config.yaml
n_head: 12
head_dim: 32
norm_place: "pre"
norm_eps: 1e-05
positions: "learned"
qk_norm: false
attn_scale: 0.177
parallel_block: false
init_std_up: 0.0184
batch_tokens: 32768
doc_mask: false
train_tokens: 267500000
steps: 8164
MLP neurons of a small language model. Each row is named by its layer, matrix (up: input weights) and neuron, and shows model dimensions 32-127. Each number is 50 + 10 x the weight over its row's rms, rounded and kept within 0 to 99.
After each neuron's rows, "fires on" lists the tokens most often at its 100 highest values on Wikipedia text that the model never trained on. A number after a token or word is its count.

L5.up704:37 52 41 45 39 58 59 61 49 56 39 41 49 71 53 50 48 54 59 50 47 58 52 64 35 53 42 59 63 50 42 56 54 64 55 49 59 42 43 46 44 43 29 46 36 54 67 49 76 73 51 63 43 53 47 59 57 57 51 48 39 59 37 48 55 75 35 37 46 71 60 55 52 43 45 48 67 47 46 52 56 32 57 58 38 45 39 50 43 30 57 47 58 52 54 53
fires on: " " 41, "202" 8, "201" 8, " its" 6, " the" 5

L5.up2214:56 75 38 29 73 40 59 54 45 50 48 28 68 64 57 48 47 50 58 62 58 50 42 54 39 63 48 68 42 55 35 41 60 41 52 42 61 42 55 44 55 34 61 62 60 55 35 42 68 60 46 22 41 56 43 63 48 54 44 45 36 60 37 46 41 58 47 58 59 51 61 47 51 56 54 40 31 39 68 54 49 13 50 61 34 39 43 44 46 53 53 42 55 50 44 49
fires on: " |" 38, " |\n" 25

L5.up2841:57 55 51 55 41 44 64 40 49 47 56 55 48 35 57 53 48 55 56 60 59 36 52 38 45 67 52 42 41 53 67 46 36 60 43 48 52 49 49 48 51 52 37 37 42 68 55 56 45 45 32 39 48 61 49 45 47 52 42 56 45 67 30 42 57 50 66 51 58 43 52 61 56 55 42 48 59 56 42 38 43 64 52 50 55 47 42 45 38 57 31 47 38 58 44 53
fires on: " the" 17, ".S" 11, " to" 9, " back" 6, "ce" 6, "0" 5

L5.up2440:38 29 56 46 47 54 53 63 43 42 36 52 44 55 58 52 58 59 37 43 53 45 43 53 44 42 52 62 38 54 38 48 59 51 43 49 39 61 45 48 49 57 34 60 39 53 46 56 44 46 65 63 50 49 49 48 50 39 38 34 57 51 52 66 44 67 57 54 36 72 50 58 56 58 46 61 55 45 31 51 47 53 45 45 42 54 44 39 36 60 46 74 56 82 41 53
fires on: "==" 35, " also" 15, " |" 4, " a" 4

L5.up1352:58 44 49 56 53 46 55 63 51 53 40 55 31 56 41 39 45 43 65 68 56 55 43 67 30 48 49 51 66 37 56 64 59 38 59 60 60 64 57 35 42 38 52 54 49 52 58 48 40 55 50 43 50 53 60 52 42 60 50 50 48 50 52 38 31 44 62 50 69 69 54 52 42 56 53 45 48 59 46 50 41 48 54 56 56 54 50 46 50 47 63 61 64 45 43 60
fires on: "." 63, " " 12, " found" 8, " =\n\n" 4

L5.up2460:66 42 38 56 56 59 45 65 46 41 51 64 44 41 41 47 42 29 34 42 38 52 50 58 51 54 55 35 39 41 28 44 55 57 50 69 48 63 45 57 65 42 56 32 67 50 42 49 51 60 47 63 28 58 48 47 46 47 46 74 67 43 49 51 67 54 31 59 52 50 58 42 63 54 41 71 59 58 62 55 51 61 53 53 46 54 38 49 44 69 42 37 38 44 45 54
fires on: " as" 37, "F" 8, " \"" 5, "T" 4, "f" 4

L5.up3017:39 51 50 49 47 36 42 50 47 54 41 60 49 50 39 51 43 39 40 50 53 53 58 42 54 33 48 41 57 55 53 56 49 59 46 71 31 31 33 54 49 50 54 55 49 45 42 64 51 38 32 38 42 58 50 49 31 38 41 46 45 56 70 61 43 38 51 34 63 62 45 43 47 39 38 35 41 37 35 49 53 45 51 66 39 44 45 63 53 50 45 53 57 47 43 47
fires on: " the" 32, " The" 29, "The" 7, "′" 5, " \"" 4, "'s" 4

L5.up1761:44 46 42 42 29 58 61 44 40 43 56 51 60 46 46 45 26 51 55 64 61 42 57 45 65 51 59 37 54 63 60 59 69 69 58 63 60 45 34 36 45 27 61 49 62 45 73 52 76 49 43 45 32 44 42 46 42 38 68 45 65 28 74 42 56 53 45 55 52 56 51 49 42 37 61 61 64 46 45 46 47 36 52 62 51 52 46 51 49 51 45 41 54 38 50 42
fires on: " the" 56, " The" 10, " /" 7, " |\n" 5

L5.up1727:42 34 60 55 53 53 45 49 59 55 61 42 52 48 41 56 59 41 36 48 53 56 44 34 59 39 49 45 44 64 53 56 56 60 53 42 51 62 68 29 58 49 53 55 51 65 52 42 36 57 50 61 36 43 65 65 53 21 56 43 51 53 52 57 40 43 50 48 60 59 51 54 53 47 51 53 58 35 37 67 61 75 41 47 43 39 46 57 43 43 66 45 42 65 46 59
fires on: "==" 22, "Early" 9, "N" 7, "K" 5, "R" 4, "J" 4

L5.up2770:27 55 47 52 37 54 50 62 45 49 47 43 43 45 53 47 50 38 49 54 66 42 59 52 41 38 44 48 57 62 68 67 66 48 48 55 74 51 38 60 65 41 42 30 41 48 54 53 43 55 54 48 59 56 64 53 51 47 52 43 49 42 53 39 50 56 47 44 53 43 52 51 75 50 27 54 48 52 49 39 50 47 29 60 60 41 52 62 48 38 74 39 42 49 51 37
fires on: " " 50

L5.up1741:46 49 46 36 46 66 40 51 48 47 43 71 52 52 48 33 40 41 59 38 43 47 55 75 51 50 39 44 47 32 54 57 66 67 48 27 54 60 48 50 48 50 43 49 32 51 60 46 67 58 65 39 50 60 61 62 54 55 46 57 65 51 49 58 59 56 56 64 48 43 55 57 55 50 54 54 54 65 49 35 52 37 48 40 37 36 41 60 48 31 50 57 49 45 58 54
fires on: "." 63, "201" 5, "-" 4

L5.up1332:45 77 42 56 72 52 39 46 41 33 42 70 73 54 39 53 46 37 57 49 57 57 62 57 22 59 62 50 50 47 57 51 52 45 54 53 37 54 63 37 57 45 40 54 44 42 55 71 54 41 43 51 56 53 40 58 62 61 36 45 53 45 43 21 35 66 43 47 74 44 59 53 53 54 48 62 62 55 39 37 39 48 44 51 57 57 62 34 47 57 45 69 42 36 59 48
fires on: " of" 67, " the" 8, "202" 4, " =\n\n" 4

L5.up274:41 36 43 73 42 32 41 47 45 64 39 67 39 46 75 35 55 67 47 46 54 57 64 62 49 47 59 44 75 41 50 56 43 52 53 51 58 52 38 62 52 57 62 51 51 46 52 53 48 40 38 43 46 36 55 55 44 48 36 48 53 30 58 54 44 39 47 63 63 46 45 37 30 40 57 46 37 41 33 38 41 54 61 40 56 60 59 50 34 58 50 61 58 58 46 30
fires on: " as" 37, " his" 12, "'s" 10, " \"" 4, " a" 4, " The" 4

L5.up2421:60 42 65 61 46 53 33 54 37 39 47 47 71 61 38 39 57 36 50 32 48 49 64 38 48 54 33 54 31 34 36 49 57 36 43 44 62 59 51 52 59 47 35 42 52 51 40 45 60 56 39 47 57 43 45 70 37 56 64 58 43 62 49 52 53 43 47 49 66 43 49 42 44 61 52 59 48 45 51 48 59 67 49 44 31 50 33 68 56 55 58 52 52 48 50 51
fires on: " G" 29, " P" 21, "58" 7, " T" 6

L5.up692:46 40 44 53 62 69 37 54 52 61 52 53 54 54 47 32 51 50 39 48 54 51 35 43 60 43 51 36 53 57 59 40 61 45 48 29 62 60 57 46 68 48 46 47 56 58 46 64 57 47 48 43 57 44 55 48 40 36 38 47 57 35 17 49 58 56 44 50 63 42 46 38 49 56 53 65 45 55 50 57 56 51 69 39 54 61 25 40 46 50 38 59 71 46 66 36
fires on: " such" 20, " of" 16, " \"" 8, " same" 5, " the" 5, " The" 4

L5.up445:41 47 65 51 54 49 55 54 40 51 45 59 56 39 74 44 60 51 42 36 54 56 45 60 28 55 47 54 35 53 42 32 25 51 47 41 62 50 47 46 57 44 33 43 49 38 46 44 63 48 52 64 46 63 58 47 56 43 37 63 47 44 48 47 59 49 52 49 32 39 49 31 54 52 52 55 54 63 35 35 65 38 37 49 46 47 75 48 45 47 60 58 54 63 52 52
fires on: "==" 35, "." 23, " " 18, "===" 11

L5.up2059:35 38 56 53 52 50 61 46 60 60 40 53 42 58 42 52 55 25 53 58 43 45 58 63 53 56 42 32 39 54 42 70 58 60 44 55 55 53 43 58 41 50 49 52 63 55 36 52 59 66 51 54 47 64 55 50 33 48 52 55 45 43 50 46 43 61 62 44 53 75 57 56 48 41 56 60 47 45 49 41 74 69 37 62 60 54 58 43 34 25 55 59 47 42 59 46
fires on: " " 90

L5.up1517:44 61 36 40 44 67 64 66 52 42 39 43 32 57 47 45 44 58 56 58 54 57 58 70 43 55 44 48 54 40 60 55 50 73 44 43 30 56 54 29 70 60 33 43 52 45 35 54 63 50 49 56 66 39 59 55 52 61 41 51 72 54 55 50 44 52 61 48 52 42 49 48 84 60 45 47 73 68 56 73 44 48 46 43 60 70 49 60 59 44 56 53 58 58 65 41
fires on: " " 75, "." 4

L5.up2656:35 59 40 57 49 46 62 48 36 47 41 51 53 49 59 53 63 39 33 47 44 43 44 54 29 59 47 68 52 53 54 57 54 49 39 52 39 63 63 59 51 35 39 66 59 50 49 39 46 38 51 63 56 56 52 53 18 56 37 57 42 54 31 52 36 66 37 66 58 61 47 54 42 38 51 51 46 61 61 42 57 55 59 49 36 55 49 34 64 45 70 51 46 38 56 43
fires on: " \"" 47, " (" 45

L5.up379:60 41 71 58 64 53 45 34 58 60 44 48 35 47 54 39 42 47 49 58 68 44 46 51 51 58 58 45 43 55 49 53 57 70 50 46 53 57 38 41 38 40 70 78 59 49 41 39 47 39 41 46 34 47 43 59 42 54 49 57 70 59 47 47 47 51 39 58 57 42 52 63 42 47 54 41 31 27 35 47 48 54 52 38 48 37 41 48 52 45 41 74 65 49 43 35
fires on: " the" 27, ":" 15, " B" 14, " at" 7

L5.up1874:68 69 42 78 53 56 33 51 44 68 38 66 46 58 60 38 50 56 42 43 51 45 55 58 48 48 61 44 66 53 63 62 59 45 49 54 35 42 51 46 57 54 54 47 39 36 54 58 58 50 33 59 28 28 60 42 41 32 65 50 43 57 49 59 41 50 55 57 53 41 64 51 51 72 40 66 46 47 46 52 50 58 44 39 50 40 47 44 42 51 34 57 51 62 45 28
fires on: " the" 45, " one" 9, " was" 6

L5.up2166:38 49 48 59 52 49 63 65 49 44 37 43 52 66 54 50 65 51 53 51 54 69 50 50 41 62 57 49 58 49 47 63 64 51 39 33 65 48 43 59 58 43 50 51 42 47 54 59 63 65 53 59 39 58 51 50 53 40 37 51 42 61 41 48 41 35 58 50 28 58 40 42 70 53 50 54 54 59 58 42 48 38 38 26 52 46 46 50 42 47 35 70 55 33 44 47
fires on: "–" 25, " and" 10, " to" 8, "\n" 8

L5.up1061:46 36 49 50 52 52 58 58 32 65 49 52 59 70 46 56 60 57 50 48 50 43 55 40 53 59 64 45 36 41 41 62 48 71 37 30 49 41 48 59 51 44 63 43 48 39 40 43 43 44 49 53 70 54 54 43 63 50 46 33 43 59 60 46 40 80 37 57 59 60 57 73 47 47 61 50 57 58 36 32 57 49 47 37 33 48 35 44 43 36 54 68 63 29 54 56
fires on: " " 37, " D" 22, " G" 5, "D" 4

L5.up2488:52 41 56 60 47 37 49 49 34 65 46 63 39 50 35 59 52 57 42 36 45 46 58 40 59 48 45 62 51 23 38 58 39 47 27 60 54 46 48 60 57 42 70 49 40 46 54 29 61 41 45 52 55 68 53 40 43 49 54 43 63 52 56 35 54 48 51 60 50 45 43 51 44 58 53 39 55 62 54 37 61 44 39 50 38 33 34 46 44 43 55 44 68 52 47 43
fires on: " was" 24, " " 12, " be" 11, "L" 5, " not" 5, " re" 5

L5.up2590:47 52 31 33 53 46 57 56 40 36 63 48 42 41 57 38 41 32 42 64 64 35 62 49 40 80 72 59 40 37 40 31 41 41 47 53 46 52 64 49 47 63 71 50 53 39 60 55 71 57 47 29 49 32 45 40 47 55 59 46 55 68 53 52 60 57 64 60 60 60 40 33 56 40 47 67 36 43 32 48 50 41 50 63 54 57 41 65 67 46 43 36 29 51 39 34
fires on: " of" 35, " for" 11, " |" 9, ":" 4, " the" 4

L5.up1759:74 47 53 54 58 51 44 32 41 49 59 44 64 38 53 61 52 50 43 56 54 30 64 65 33 67 60 68 31 56 27 42 46 48 41 53 61 36 42 61 38 72 53 48 36 52 37 31 57 47 59 54 57 53 46 51 55 42 43 47 54 43 40 62 58 49 44 59 51 54 53 69 41 34 43 46 46 61 58 43 44 32 67 46 33 32 53 53 45 37 46 42 41 37 44 56
fires on: " " 59, " Gö" 9, " (" 5

L5.up18:65 54 44 45 58 40 51 62 41 51 46 43 51 41 53 41 27 50 46 34 43 69 44 56 44 48 58 55 55 34 36 48 55 54 54 66 47 38 38 47 46 61 31 30 46 37 53 59 50 58 40 54 49 42 37 57 74 54 52 46 52 52 53 45 77 45 35 51 65 35 60 36 62 50 48 62 65 45 45 55 43 56 48 39 51 56 59 57 65 56 46 62 69 41 40 54
fires on: " (" 21, " the" 17, " club" 6, " million" 6, "000" 4, "-" 4

L5.up1383:51 50 59 48 53 49 53 44 70 61 53 49 35 56 50 46 63 57 50 61 62 49 41 27 50 27 50 57 65 61 48 43 43 39 43 54 48 32 40 65 50 62 55 69 69 65 42 63 43 24 53 44 72 51 43 46 52 62 49 70 45 56 57 61 37 58 48 58 42 47 54 34 39 61 55 42 44 35 32 53 42 59 65 39 56 55 49 60 59 45 65 62 68 51 55 42
fires on: "0" 21, "1" 10, "2" 9, " in" 6, "8" 4, "Gls" 4